python train.py --n_head=6 --n_kv_head=6 --activation="gelu" --norm_place="pre" --qk_norm=false --init_std_up=0.0272 --optimizer="muon_variant" --lr_mult_o=3.0 --lr_head=0.00594 --doc_mask=false --steps=7972
MLP neurons of a small language model. Each row is named by its layer, matrix (up: input weights; down: output weights) and neuron, and shows model dimensions 96-191. Each number is 50 + 10 x the weight over its row's rms, rounded and kept within 0 to 99.
After each neuron's rows, "fires before" lists the tokens most often just after its 100 highest values on Wikipedia text that the model never trained on.

L5.up533:42 51 30 51 46 54 67 41 46 38 38 54 37 59 59 50 51 34 61 40 62 63 41 45 53 57 63 63 56 45 55 50 51 58 50 54 40 60 47 42 46 59 35 39 48 43 39 52 40 20 57 42 47 54 34 28 50 47 62 51 57 23 56 51 52 51 48 57 48 41 63 46 46 66 40 57 64 42 56 44 47 34 45 51 55 55 49 63 57 48 44 61 49 32 51 40
L5.down533:49 69 48 47 48 43 47 44 52 55 48 33 45 60 44 43 40 44 34 69 65 43 56 49 41 48 58 55 46 55 57 47 43 52 38 44 41 57 52 46 63 35 49 38 43 51 34 40 54 33 59 41 61 49 32 27 65 54 37 69 37 72 63 42 53 68 45 62 45 47 56 56 52 43 47 50 40 66 59 56 61 40 43 40 54 53 59 59 58 52 58 49 61 50 27 23
fires before: "\n", "(", "\n\n", "S", "v"

L3.up554:51 41 63 32 53 51 41 61 28 40 49 49 45 49 49 59 43 64 55 54 54 63 40 51 47 46 55 53 44 42 72 52 50 27 56 68 44 51 45 50 43 64 30 66 52 55 43 69 33 59 62 53 57 18 51 53 32 55 54 58 44 40 48 48 49 47 49 54 57 39 58 35 61 49 59 54 58 58 47 45 42 48 24 37 47 45 62 64 57 40 39 36 56 43 31 56
L3.down554:47 44 46 43 36 50 67 49 46 32 53 55 65 62 58 53 59 55 61 71 39 48 50 50 57 48 40 49 41 59 54 62 57 44 45 55 36 54 55 59 57 43 39 40 53 61 38 62 50 71 57 69 51 43 67 45 43 53 52 51 38 46 53 41 57 48 50 65 51 29 43 57 56 57 78 34 61 50 60 55 47 53 53 45 55 57 49 47 49 43 60 67 52 40 26 61
fires before: "\n", "m", "\n\n", ": ", "s"

L2.up783:50 50 36 44 48 59 49 54 46 50 67 52 49 61 45 28 41 46 63 47 84 54 45 60 49 42 65 42 57 42 34 63 30 40 59 66 44 62 49 48 35 42 59 55 45 62 44 40 38 57 37 51 45 44 42 40 41 32 40 47 57 47 42 51 57 49 52 54 43 55 62 54 45 62 35 58 41 21 34 25 50 45 45 40 56 58 67 52 57 70 49 44 57 40 50 66
L2.down783:76 57 57 57 47 53 56 42 56 56 57 47 48 55 58 62 39 62 51 62 50 50 50 53 54 35 49 47 46 49 51 66 72 45 52 67 71 40 65 39 39 51 42 49 48 46 55 26 52 50 29 45 46 53 52 48 54 49 57 69 50 42 53 45 56 54 57 52 40 50 34 55 45 49 59 57 36 57 68 48 51 54 51 51 62 56 44 45 43 46 62 36 57 53 43 32
fires before: "| ", "\n", " ", "1 ", "\n\n", "|"

L5.up217:45 61 59 53 30 50 56 42 42 29 41 52 63 66 49 49 57 41 48 59 59 48 57 36 62 49 52 61 45 53 45 40 44 47 34 50 45 37 44 52 35 47 49 45 51 64 53 51 67 45 68 30 42 56 48 42 47 40 45 56 39 38 46 61 58 57 40 41 57 47 71 58 56 67 56 42 55 71 35 56 53 57 51 51 42 54 45 52 71 30 39 45 31 51 70 48
L5.down217:45 35 56 68 54 51 28 45 62 19 51 50 36 48 49 44 53 37 64 29 53 45 56 46 47 39 65 64 36 36 57 56 53 40 60 54 46 44 55 37 64 37 46 38 67 68 37 53 67 51 47 34 40 56 66 62 56 45 46 56 58 40 58 49 56 60 44 40 54 59 51 49 59 43 68 58 64 58 51 64 45 35 65 45 54 67 37 53 49 34 35 46 43 66 65 52
fires before: "\n\n", ".", "\n"

L2.up809:61 45 60 52 57 51 44 69 41 50 38 46 62 32 36 64 67 38 51 52 43 51 49 40 59 63 62 61 51 45 50 41 22 54 47 53 48 73 50 69 46 49 51 46 39 46 43 55 50 60 55 30 56 39 48 71 52 38 55 46 46 46 54 34 54 55 69 43 46 39 42 44 47 42 63 52 49 48 52 44 48 47 63 41 44 44 53 53 36 54 54 50 54 34 67 53
L2.down809:49 46 72 62 58 47 43 60 43 52 49 46 72 25 36 58 68 47 43 45 42 45 47 42 65 57 65 55 46 46 55 50 35 62 53 51 54 52 38 72 77 36 41 46 60 53 40 24 52 67 40 42 62 45 63 60 55 34 61 61 26 46 45 39 45 44 50 46 53 45 33 47 44 42 50 49 50 53 65 57 48 49 67 53 58 55 50 49 30 54 57 51 47 53 49 50
fires before: "ased ", "an", "ase ", "ia ", "as", "i"

L3.up692:44 55 29 41 44 65 57 49 59 53 58 50 70 68 36 42 52 45 39 54 46 54 19 49 45 47 52 50 46 45 41 43 50 42 36 60 40 32 53 46 39 67 22 61 38 54 38 49 64 39 42 63 41 44 44 66 57 58 57 42 43 51 53 41 63 47 48 63 49 54 54 61 48 55 52 51 41 57 50 78 47 44 52 46 45 43 52 26 63 39 47 47 51 50 36 34
L3.down692:51 49 42 34 45 60 45 49 48 62 45 55 42 59 33 38 44 66 55 61 36 29 39 37 54 54 33 48 61 47 43 50 52 53 44 62 37 41 59 39 58 43 46 48 57 57 30 54 44 34 48 51 46 51 45 47 52 68 57 41 46 67 38 74 78 42 65 56 41 46 53 73 61 55 68 69 60 46 58 60 52 55 57 44 45 32 55 33 36 41 55 36 56 55 48 46
fires before: ": ", " ", "al", "(", "re", ")"

L2.up294:57 51 62 51 48 45 65 38 55 58 68 50 46 43 53 63 52 43 37 44 48 62 58 42 36 56 40 62 54 49 58 54 41 46 42 30 59 42 51 66 64 34 45 40 48 43 45 34 54 50 56 47 62 53 30 41 48 41 50 43 53 56 54 57 70 49 51 48 52 47 79 58 42 62 56 55 34 38 47 51 45 42 60 92 41 54 42 59 45 33 49 53 51 33 66 49
L2.down294:47 61 46 42 49 55 49 59 59 49 60 64 53 52 36 56 38 33 47 54 54 54 47 49 51 36 59 63 51 55 50 53 49 42 54 45 61 48 63 52 64 56 39 56 44 51 29 44 53 71 33 44 54 50 53 61 44 44 46 74 44 45 31 71 54 41 52 42 39 66 46 39 67 37 51 55 40 47 47 37 51 61 35 60 27 55 46 40 65 49 47 59 54 57 50 71
fires before: "s ", ", ", ". ", ".", ")"

L5.up606:45 53 53 44 35 53 40 41 51 49 58 58 54 50 42 51 61 70 45 59 62 52 43 52 51 67 50 60 65 44 37 46 42 50 42 66 57 55 47 37 70 49 45 69 55 41 56 49 58 43 81 40 63 50 46 58 40 35 50 30 58 60 60 51 59 57 69 45 55 62 57 47 51 39 62 45 41 48 60 43 40 52 50 66 60 56 48 41 41 51 51 56 44 33 57 38
L5.down606:57 44 57 41 33 44 43 63 59 59 25 48 50 39 46 49 56 57 51 29 42 34 73 45 36 53 46 50 61 42 36 42 38 42 61 35 48 58 48 35 56 36 44 32 53 57 54 52 52 56 54 38 53 43 64 52 63 53 47 38 50 50 45 58 53 68 49 45 58 44 57 58 58 61 38 54 58 46 66 66 53 74 52 61 48 48 42 58 52 40 33 50 55 45 44 50
fires before: "\n\n", "s ", "\n", "g"

L3.up308:43 50 41 48 54 55 49 65 45 47 40 44 72 52 37 58 40 38 48 40 41 38 79 26 59 45 49 45 61 33 56 61 50 62 49 43 58 64 51 69 49 61 41 54 40 48 49 45 34 56 57 24 47 52 43 45 41 48 45 62 45 50 41 44 40 42 53 50 68 61 57 35 54 39 65 52 43 40 51 33 53 45 49 49 53 50 41 54 48 49 65 61 42 32 63 72
L3.down308:34 61 46 72 26 61 42 55 57 42 48 48 68 48 55 71 46 53 38 42 53 46 59 37 53 41 69 36 60 51 59 43 40 31 43 45 60 62 67 60 60 56 56 42 49 36 43 30 38 45 57 35 58 54 53 32 63 50 37 63 45 65 53 47 53 38 42 51 60 54 34 57 60 56 56 37 54 44 59 43 57 40 61 45 40 59 47 44 57 41 43 63 28 53 62 45
fires before: "ased ", "f", "ad", "ase ", "ag", "as"

L5.up907:69 53 48 59 57 54 46 65 61 49 31 47 40 64 54 54 54 33 45 50 29 48 50 38 57 49 49 42 39 50 28 61 40 51 53 48 37 51 53 62 32 47 55 49 40 41 50 60 44 43 29 29 49 48 45 55 52 51 47 45 63 50 61 46 42 28 63 56 64 52 53 49 61 28 38 68 54 48 58 47 44 54 63 43 46 50 55 53 54 41 46 61 63 57 54 61
L5.down907:49 63 30 35 51 50 43 54 52 44 26 48 41 57 48 51 63 52 62 42 57 49 58 35 40 40 52 43 41 69 37 49 49 36 56 58 51 57 56 49 61 44 52 53 61 62 43 65 58 41 46 40 47 54 50 35 51 67 60 54 40 48 60 53 53 38 36 71 48 51 44 46 59 47 60 54 53 39 46 44 41 41 42 40 59 54 65 56 48 39 39 61 54 57 69 52
fires before: "or", "ou", "i", "re", "ad", "en"

L3.up750:55 59 57 60 39 42 48 43 54 41 51 68 37 33 30 41 55 50 48 62 44 44 62 51 47 59 48 61 53 63 32 58 51 76 45 50 50 58 71 49 69 64 49 56 46 50 38 45 38 53 51 42 48 43 43 47 48 54 54 56 41 37 60 66 55 53 48 51 47 51 30 57 58 54 50 36 56 61 46 43 47 37 41 60 54 55 67 28 52 47 41 48 57 69 39 53
L3.down750:40 48 55 57 47 58 44 52 53 58 56 56 54 73 44 38 51 46 48 70 57 49 56 62 42 37 39 47 57 50 53 59 43 44 45 28 39 60 56 37 41 48 68 59 61 49 41 51 35 63 54 39 65 62 59 50 43 33 63 57 57 52 42 55 64 45 36 40 59 67 38 54 50 35 49 56 65 33 46 53 62 46 39 73 53 41 65 52 49 63 53 64 59 47 60 54
fires before: "\n", "P", "\n\n"

L5.up207:58 33 49 64 54 79 58 50 63 46 51 43 47 53 39 62 44 34 53 53 40 41 58 51 30 58 39 42 45 67 56 61 44 76 62 54 36 59 59 43 36 47 58 38 54 52 37 54 39 57 57 48 47 41 52 38 46 44 48 61 49 60 48 42 47 63 50 64 54 73 29 66 58 45 73 53 54 48 61 33 49 38 43 52 53 41 49 29 45 57 43 33 50 42 70 52
L5.down207:49 58 35 34 50 50 54 57 50 68 38 44 65 46 66 59 67 46 64 55 76 48 52 61 51 44 51 53 59 58 53 37 58 76 46 47 72 60 63 43 48 63 65 39 48 64 49 30 44 47 63 61 50 51 50 49 31 56 55 35 43 56 60 63 49 47 43 53 68 43 48 45 56 39 61 56 50 28 38 52 58 64 44 39 47 38 34 37 42 45 29 36 42 58 65 38
fires before: ", ", "al ", "s", ". ", ": ", "=="

L5.up232:55 45 44 50 36 57 65 52 50 40 51 52 54 46 56 53 45 32 54 32 47 55 59 35 35 55 53 36 59 39 65 51 31 59 63 39 36 54 28 57 34 44 68 52 44 61 59 67 49 53 37 63 51 65 57 45 49 26 59 41 47 44 61 64 63 54 53 38 33 56 56 63 53 44 61 47 67 58 49 45 36 64 50 47 46 54 47 43 49 49 64 35 51 59 41 61
L5.down232:34 40 60 46 56 36 36 54 44 50 53 49 56 58 42 44 50 45 47 49 45 65 40 43 58 57 66 45 26 50 45 54 59 59 55 40 52 46 42 42 58 42 73 30 48 60 54 37 65 54 33 44 52 39 55 33 57 59 58 64 54 58 52 48 55 53 43 60 45 58 42 47 76 43 47 59 43 55 58 56 37 35 29 50 43 68 29 63 27 50 44 57 39 45 53 48
fires before: "al ", ", ", "s", ".", "on ", "ing "

L5.up731:33 31 47 64 63 70 65 37 42 45 49 41 63 61 37 53 37 27 46 47 41 36 53 43 54 45 49 34 46 47 46 32 70 34 61 66 51 50 45 36 62 53 51 51 41 26 53 59 60 54 42 48 40 56 57 46 53 51 37 64 35 43 42 49 60 52 59 52 35 54 42 39 53 58 53 52 43 63 60 54 52 49 59 53 62 24 47 58 40 38 48 53 43 36 51 41
L5.down731:53 39 48 44 63 59 50 45 49 60 46 49 38 54 43 39 44 60 43 52 51 46 49 51 52 50 32 51 53 46 43 37 26 57 49 49 54 55 62 55 52 42 41 46 61 43 57 55 67 45 49 79 59 50 39 58 50 44 43 54 60 67 50 50 60 45 55 55 54 42 50 67 48 25 43 42 59 59 58 61 46 61 36 59 46 54 52 47 47 64 60 36 62 38 54 71
fires before: " ", ": ", "of ", "S", "er "

L3.up46:52 36 44 49 46 53 52 61 63 64 53 51 55 31 44 47 39 51 46 55 48 46 52 61 48 49 48 63 58 57 40 55 36 67 51 57 45 49 55 43 54 52 54 36 53 43 51 53 54 51 41 50 52 58 47 30 32 37 63 60 58 48 69 28 57 70 66 39 46 51 44 56 40 56 61 26 32 54 62 51 44 50 50 52 45 27 61 58 49 38 56 42 39 46 54 38
L3.down46:44 59 44 54 57 55 53 55 81 48 53 44 37 39 48 45 52 54 64 69 55 37 60 48 50 52 47 44 65 45 50 75 50 65 47 55 48 30 47 51 55 54 47 41 48 64 45 53 61 49 60 59 44 51 49 60 42 46 46 38 50 37 51 57 53 24 54 38 47 50 69 47 46 52 67 42 50 35 38 57 55 24 40 44 41 53 52 57 44 48 55 67 38 39 46 46
fires before: ": ", "–", "″", "°", "-", ". "

L2.up748:52 67 34 40 71 57 66 72 57 59 43 34 49 63 56 57 44 53 54 39 42 54 63 52 44 39 58 70 40 57 54 56 51 52 45 40 44 52 65 48 44 34 38 30 41 53 40 55 32 47 61 49 26 61 31 46 51 45 73 50 60 35 47 47 58 44 45 58 54 57 36 45 68 47 40 53 42 53 50 49 57 39 69 50 51 42 56 45 63 44 54 40 55 69 51 58
L2.down748:53 54 46 52 45 51 52 54 44 52 44 46 57 44 43 56 54 56 56 56 51 44 43 56 54 61 42 72 41 37 51 52 58 64 41 51 57 39 47 43 44 56 49 33 58 49 55 48 44 52 51 58 63 62 54 53 60 51 61 39 39 49 42 38 42 38 53 60 57 60 44 45 42 37 38 44 54 57 62 57 42 58 48 42 43 67 49 45 61 52 45 23 52 61 30 44
fires before: "| ", "\"", "er ", "ing ", ": "

L3.up36:54 38 64 42 53 57 60 42 51 64 41 41 44 50 66 50 49 48 50 53 47 53 70 34 43 45 56 50 50 45 67 48 46 33 40 53 45 54 53 69 57 56 60 55 62 47 45 39 50 43 42 46 59 53 45 45 55 56 55 29 60 45 44 31 33 45 67 52 54 45 57 64 33 50 61 59 56 59 63 50 59 53 55 47 47 58 60 52 22 52 52 27 45 39 68 47
L3.down36:43 44 46 30 55 49 40 44 50 54 43 49 63 62 44 49 59 54 81 54 64 64 48 48 44 40 54 49 57 44 58 48 48 58 42 29 45 46 60 45 58 49 52 63 56 55 34 61 75 30 66 52 24 35 41 34 32 46 39 66 49 59 50 57 52 22 45 64 43 45 51 48 56 65 40 48 43 46 40 46 54 39 38 64 44 27 55 67 47 25 27 55 53 62 54 51
fires before: ", ", "\n", "ist", "es ", "e ", "al "

L3.up365:43 43 54 39 59 75 79 63 52 63 44 50 55 54 67 48 45 43 43 42 33 54 42 65 37 55 52 44 45 49 58 41 34 44 55 40 39 68 53 55 44 46 62 56 53 45 63 74 40 39 54 42 54 54 61 45 62 42 52 41 61 41 58 35 60 49 56 45 50 56 53 58 56 56 47 46 46 50 67 49 44 43 49 57 56 33 42 53 47 60 43 71 52 77 54 56
L3.down365:56 46 65 45 53 53 73 42 41 69 56 47 66 56 49 52 54 35 44 38 31 47 63 64 63 48 52 38 43 47 40 40 56 69 56 45 38 47 41 40 55 55 60 38 48 39 48 75 50 40 45 45 53 56 57 40 62 72 65 50 48 32 56 62 49 66 37 48 48 65 48 51 61 49 52 59 44 50 45 45 41 43 38 50 48 42 49 47 42 69 26 49 44 62 49 48
fires before: "ed ", "s ", "ing ", "st ", "s"

L2.up790:49 63 64 42 53 65 45 62 51 48 46 54 59 60 43 58 33 52 61 55 64 73 44 43 41 43 32 46 50 63 56 62 40 60 59 59 52 44 60 59 48 61 59 52 64 60 49 40 34 43 41 59 36 49 41 43 65 48 49 40 36 61 39 32 52 27 68 55 38 63 53 51 36 45 50 60 43 38 40 44 62 40 62 44 38 49 37 45 56 60 48 51 38 43 53 41
L2.down790:40 49 54 40 45 47 38 44 37 49 54 55 49 52 49 50 52 58 51 57 68 59 47 50 55 60 44 44 49 55 55 47 53 62 51 54 62 67 45 59 62 64 69 44 50 48 35 45 48 48 40 60 51 33 45 46 72 51 64 47 47 48 44 35 40 30 55 56 52 68 47 43 44 37 53 38 58 31 57 55 63 38 45 56 54 48 37 52 66 52 38 60 29 72 44 42
fires before: "er ", "ed ", "er", "ation ", "ing "

L2.up99:40 46 72 44 55 66 60 46 50 56 46 61 26 44 37 41 60 65 53 59 54 45 41 71 40 53 39 42 51 65 53 58 36 46 60 44 71 61 57 54 46 55 53 30 55 63 69 58 44 42 53 43 44 57 49 64 54 65 44 35 64 52 55 48 41 57 44 36 45 60 50 37 46 43 49 51 53 55 44 29 38 45 43 68 50 47 58 46 60 47 60 40 64 49 43 52
L2.down99:46 44 59 48 72 27 44 51 62 57 53 55 47 51 40 70 67 49 41 55 43 53 38 55 57 66 32 37 50 43 59 36 48 66 43 57 44 44 56 44 70 64 51 45 60 57 56 50 53 52 56 55 50 70 50 52 50 46 45 49 48 46 53 56 23 52 54 73 45 61 47 57 39 52 31 45 42 56 58 51 66 57 34 57 51 44 70 37 48 42 35 32 57 60 47 63
fires before: "e ", "ed ", "en ", "al", "ic ", "es "

L2.up836:50 51 53 52 35 67 44 53 34 39 53 39 26 48 62 53 55 39 48 59 52 54 45 55 52 34 47 49 49 53 69 53 53 55 70 49 35 41 61 59 44 42 40 50 48 38 51 51 87 48 52 46 49 60 44 35 48 52 40 58 39 59 65 32 42 43 31 47 44 47 53 56 41 53 47 61 41 46 57 68 48 43 62 51 51 67 53 66 48 35 35 56 62 35 67 29
L2.down836:50 34 49 50 42 41 31 29 38 44 68 54 48 54 52 47 42 65 49 66 38 43 52 46 65 38 67 49 37 57 56 56 61 46 60 52 44 48 53 45 59 47 36 34 53 54 43 49 76 56 42 46 47 49 65 53 48 57 42 58 36 46 56 46 48 47 51 39 51 79 48 56 43 39 40 50 49 47 58 62 41 42 39 61 43 68 40 55 46 44 32 58 53 68 51 35
fires before: ", ", ". ", "it", ": ", "\n", "."

L3.up297:63 48 55 44 40 64 41 36 55 41 43 31 57 46 49 58 56 54 55 55 32 49 59 60 49 52 60 58 53 61 56 56 54 54 60 76 78 57 36 67 33 41 43 45 48 41 53 37 40 68 63 50 47 38 38 65 37 23 62 40 53 32 54 50 60 61 51 41 49 47 51 38 42 47 46 60 52 64 45 55 54 37 51 57 56 41 45 63 42 62 55 51 47 42 49 54
L3.down297:48 57 41 44 32 58 46 51 53 25 52 42 52 58 45 54 65 48 36 57 40 54 48 63 47 55 58 36 45 66 61 52 55 50 61 57 67 53 31 63 54 40 43 41 48 62 56 24 46 74 55 37 45 35 45 46 51 34 44 34 51 44 60 45 48 57 49 35 61 49 28 51 49 46 47 55 56 48 50 63 61 53 60 51 62 37 42 47 51 72 54 50 42 52 48 60
fires before: "c", "v", " ", "es ", "f", "al "

L3.up367:48 45 75 57 50 56 43 37 44 40 61 61 46 66 52 55 38 43 58 39 51 34 53 47 50 45 51 59 47 49 38 61 34 41 51 59 26 50 29 42 54 48 60 66 51 54 59 67 51 50 57 58 56 46 48 50 57 42 60 56 33 42 39 66 66 49 37 49 54 54 45 42 40 49 58 63 51 55 42 54 40 51 56 49 48 37 85 52 43 36 59 44 67 59 48 49
L3.down367:56 64 46 57 41 34 45 54 62 42 51 36 58 62 59 56 48 63 55 63 41 44 47 46 63 37 67 54 46 54 61 49 49 53 35 59 53 40 61 41 71 31 52 56 59 57 53 56 37 48 41 50 48 47 46 48 51 56 53 47 48 45 42 59 44 59 47 41 59 42 48 44 37 27 54 42 51 45 57 61 51 55 45 61 48 55 69 44 30 46 55 49 47 55 35 41
fires before: "| ", "\n", "|---|---|---|---", "|"

L2.up221:54 62 49 44 48 45 36 62 45 52 40 61 55 43 49 55 64 55 50 58 59 47 48 67 58 50 52 53 62 53 60 67 44 43 61 51 48 48 56 29 55 42 29 59 57 57 47 53 39 35 65 48 51 53 46 48 54 48 73 33 72 40 46 45 67 38 55 42 62 41 64 61 39 56 42 53 50 34 34 46 34 33 34 68 52 42 63 62 49 59 50 64 60 39 53 53
L2.down221:65 62 60 42 73 56 36 62 45 45 46 56 58 46 59 38 59 62 68 37 48 50 43 44 57 42 40 50 66 73 59 51 32 47 67 44 90 48 52 42 49 42 34 58 69 62 51 41 41 50 53 46 53 42 47 39 50 53 64 58 60 53 46 48 53 57 49 54 56 35 51 62 46 48 40 31 33 46 55 45 42 45 46 37 61 66 45 41 35 55 41 60 51 57 43 42
fires before: "\n", "\n\n"

L3.up282:61 53 71 41 47 58 48 58 43 38 55 73 53 50 53 55 53 53 41 47 39 62 78 50 38 57 36 50 46 53 51 60 59 31 41 72 63 43 55 40 46 46 61 56 40 53 66 53 51 50 56 39 40 41 35 45 62 53 48 48 55 57 52 65 48 33 53 54 52 31 69 40 40 51 53 47 59 73 37 35 27 47 40 61 46 28 53 45 36 35 58 69 54 62 52 57
L3.down282:37 45 61 54 28 28 49 53 52 46 40 41 61 67 35 49 43 51 64 52 45 54 45 45 51 52 51 38 41 44 61 41 39 61 47 63 47 47 69 44 62 64 41 59 32 48 60 47 44 54 61 44 67 49 36 48 49 32 44 38 49 53 48 55 63 48 52 49 50 44 54 47 50 41 55 36 62 46 48 65 55 39 37 57 46 26 63 58 51 60 56 66 52 49 68 54
fires before: "\n\n", "\n", "S"

L5.up638:52 47 50 49 51 65 56 42 64 43 42 58 36 62 45 47 50 45 35 58 60 71 58 52 31 37 43 48 78 61 46 44 48 40 54 74 60 54 59 46 37 48 65 58 54 45 47 38 53 51 46 54 42 49 48 51 58 59 54 59 54 35 53 75 44 49 43 55 41 66 50 18 45 58 40 42 60 34 58 33 58 67 25 45 55 38 49 50 52 60 50 28 60 48 43 46
L5.down638:43 59 62 63 49 41 59 52 53 54 64 42 41 47 49 56 51 54 28 48 66 54 67 46 54 60 60 48 37 32 43 53 58 32 62 42 52 43 43 44 60 47 60 37 51 37 45 40 35 37 44 49 55 53 58 49 66 51 45 54 64 62 42 57 56 55 48 52 54 58 61 57 55 58 42 45 56 39 70 42 59 63 24 39 51 50 70 43 55 41 39 44 45 61 48 30
fires before: "ing ", "ch ", "es ", "e", "e "

L2.up97:58 74 51 39 52 46 47 63 66 50 63 38 41 41 44 52 47 20 58 47 29 44 44 41 61 28 45 55 43 36 60 68 49 48 52 52 52 43 51 40 48 19 54 65 48 36 47 52 41 57 54 52 43 46 48 60 51 30 30 43 58 51 57 52 43 40 26 58 67 39 24 66 44 49 43 54 60 52 42 65 46 43 48 48 49 54 47 43 55 62 18 50 60 50 44 57
L2.down97:46 40 39 69 48 60 47 56 52 54 46 45 59 62 38 54 70 43 40 61 49 63 47 47 57 55 59 42 49 57 60 48 49 52 67 48 50 48 60 66 53 48 43 51 36 42 60 47 47 59 50 42 46 56 72 53 66 51 54 46 48 58 63 56 45 47 21 52 35 26 41 57 54 45 50 54 56 35 43 64 48 52 37 41 57 44 45 47 39 63 36 45 67 33 41 57
fires before: "c", "v", "s", " ", "a "

L5.up28:36 61 59 41 37 43 48 48 52 23 44 50 38 56 51 65 28 56 50 55 40 51 46 41 47 37 59 37 45 49 55 61 31 43 40 60 52 49 56 55 45 44 50 45 60 52 68 52 57 40 71 46 61 52 44 52 41 58 49 39 46 61 52 50 51 44 27 52 37 56 76 34 57 43 39 57 57 72 45 54 45 55 48 31 62 67 56 57 51 37 27 70 42 54 54 41
L5.down28:46 55 39 26 54 44 56 67 58 49 51 58 53 46 37 41 44 57 70 66 55 35 52 50 36 46 40 37 43 34 69 55 43 49 58 71 39 63 58 72 75 51 46 55 58 59 44 39 58 42 29 52 59 30 63 34 47 45 51 50 45 52 54 41 54 55 53 40 49 42 46 50 65 50 37 35 41 47 48 41 55 43 49 45 65 59 37 64 41 52 56 48 55 52 43 16
fires before: "\n\n", "S", "\n", "C"

L5.up780:58 45 23 68 61 49 54 35 48 34 46 53 53 65 51 68 38 48 50 43 46 34 36 48 53 68 48 56 48 40 46 48 29 55 69 60 47 41 62 52 35 51 47 49 46 45 33 35 29 41 60 42 68 70 50 56 55 59 66 51 66 49 46 61 49 49 64 49 48 38 52 56 48 70 50 55 59 51 57 31 42 44 55 58 58 74 58 64 33 72 46 54 63 46 48 50
L5.down780:56 49 60 46 44 37 29 52 45 50 65 40 55 59 46 46 57 58 47 47 51 67 53 36 50 37 69 59 38 33 56 51 63 58 54 59 55 48 56 49 57 45 47 49 65 59 44 65 45 49 52 37 50 61 47 40 41 52 49 42 46 38 39 48 45 59 67 36 45 38 56 70 48 51 66 46 29 49 40 44 54 43 60 43 46 56 41 45 36 45 56 70 37 54 53 31
fires before: "\n", "\n\n", "the ", "to "

L2.up180:57 54 52 51 62 52 50 53 48 49 66 49 47 50 50 59 59 63 44 55 42 41 30 36 53 62 38 42 53 55 66 33 61 59 40 44 45 48 41 64 41 46 40 42 50 46 30 49 65 46 65 49 55 52 37 52 63 58 48 31 51 52 57 60 54 41 54 50 59 42 59 39 47 47 74 58 33 51 44 48 36 33 54 75 62 52 37 55 65 26 51 52 59 50 62 53
L2.down180:56 60 55 55 39 50 50 51 36 33 62 50 64 60 52 60 47 40 62 63 54 52 30 45 49 42 58 45 49 70 65 53 54 40 49 51 59 50 67 43 65 44 51 38 48 41 41 54 39 44 62 28 42 58 45 43 43 46 27 40 41 54 43 57 29 63 31 48 38 66 55 50 46 38 72 54 54 50 50 41 37 47 47 48 41 43 39 52 61 39 38 58 29 50 60 57
fires before: "\n", "\n\n", ". ", ".", ", "

L5.up395:49 55 48 54 53 45 45 45 57 56 53 54 41 43 54 47 50 39 64 53 38 72 67 36 39 49 50 55 43 33 47 57 44 63 46 47 51 55 52 54 35 54 47 40 35 45 53 39 32 41 57 19 70 48 52 34 50 52 57 41 61 57 54 46 45 46 51 59 50 50 75 49 56 57 58 45 32 62 49 43 44 33 38 64 47 61 59 55 57 40 38 56 60 41 51 42
L5.down395:60 55 53 59 56 62 46 57 49 26 45 53 46 26 52 36 65 60 73 46 47 53 52 50 45 33 63 37 66 57 47 33 33 40 50 45 52 45 46 26 53 63 45 64 43 59 43 64 56 59 47 69 42 21 52 46 48 68 56 60 48 51 62 55 43 50 60 49 46 45 45 40 68 46 66 40 45 29 51 48 65 58 57 53 58 50 45 47 67 36 24 47 56 59 32 38
fires before: "\n", "\n\n", ", ", ". "

L3.up1:40 47 47 53 35 64 58 53 58 60 65 43 38 42 37 44 48 53 58 50 42 56 63 52 60 61 52 40 68 47 64 50 43 49 52 47 49 52 56 30 64 64 59 43 31 35 63 42 66 36 62 41 54 50 47 63 45 63 41 57 52 35 54 46 61 48 41 59 35 45 75 59 46 61 82 73 52 38 35 35 38 59 52 66 62 48 52 59 67 52 32 56 52 43 61 40
L3.down1:45 50 54 46 29 52 41 29 39 42 45 45 53 57 24 38 59 53 42 44 67 54 57 56 42 60 62 64 39 57 46 36 55 45 49 48 35 51 65 43 42 33 46 34 63 61 51 48 55 57 54 60 60 52 50 51 55 60 40 62 52 35 22 65 52 49 45 34 58 47 51 71 60 49 38 39 79 51 61 49 60 61 48 57 41 56 34 60 51 44 36 49 45 39 72 76
fires before: "\n\n", "\n", ".", "; ", "\""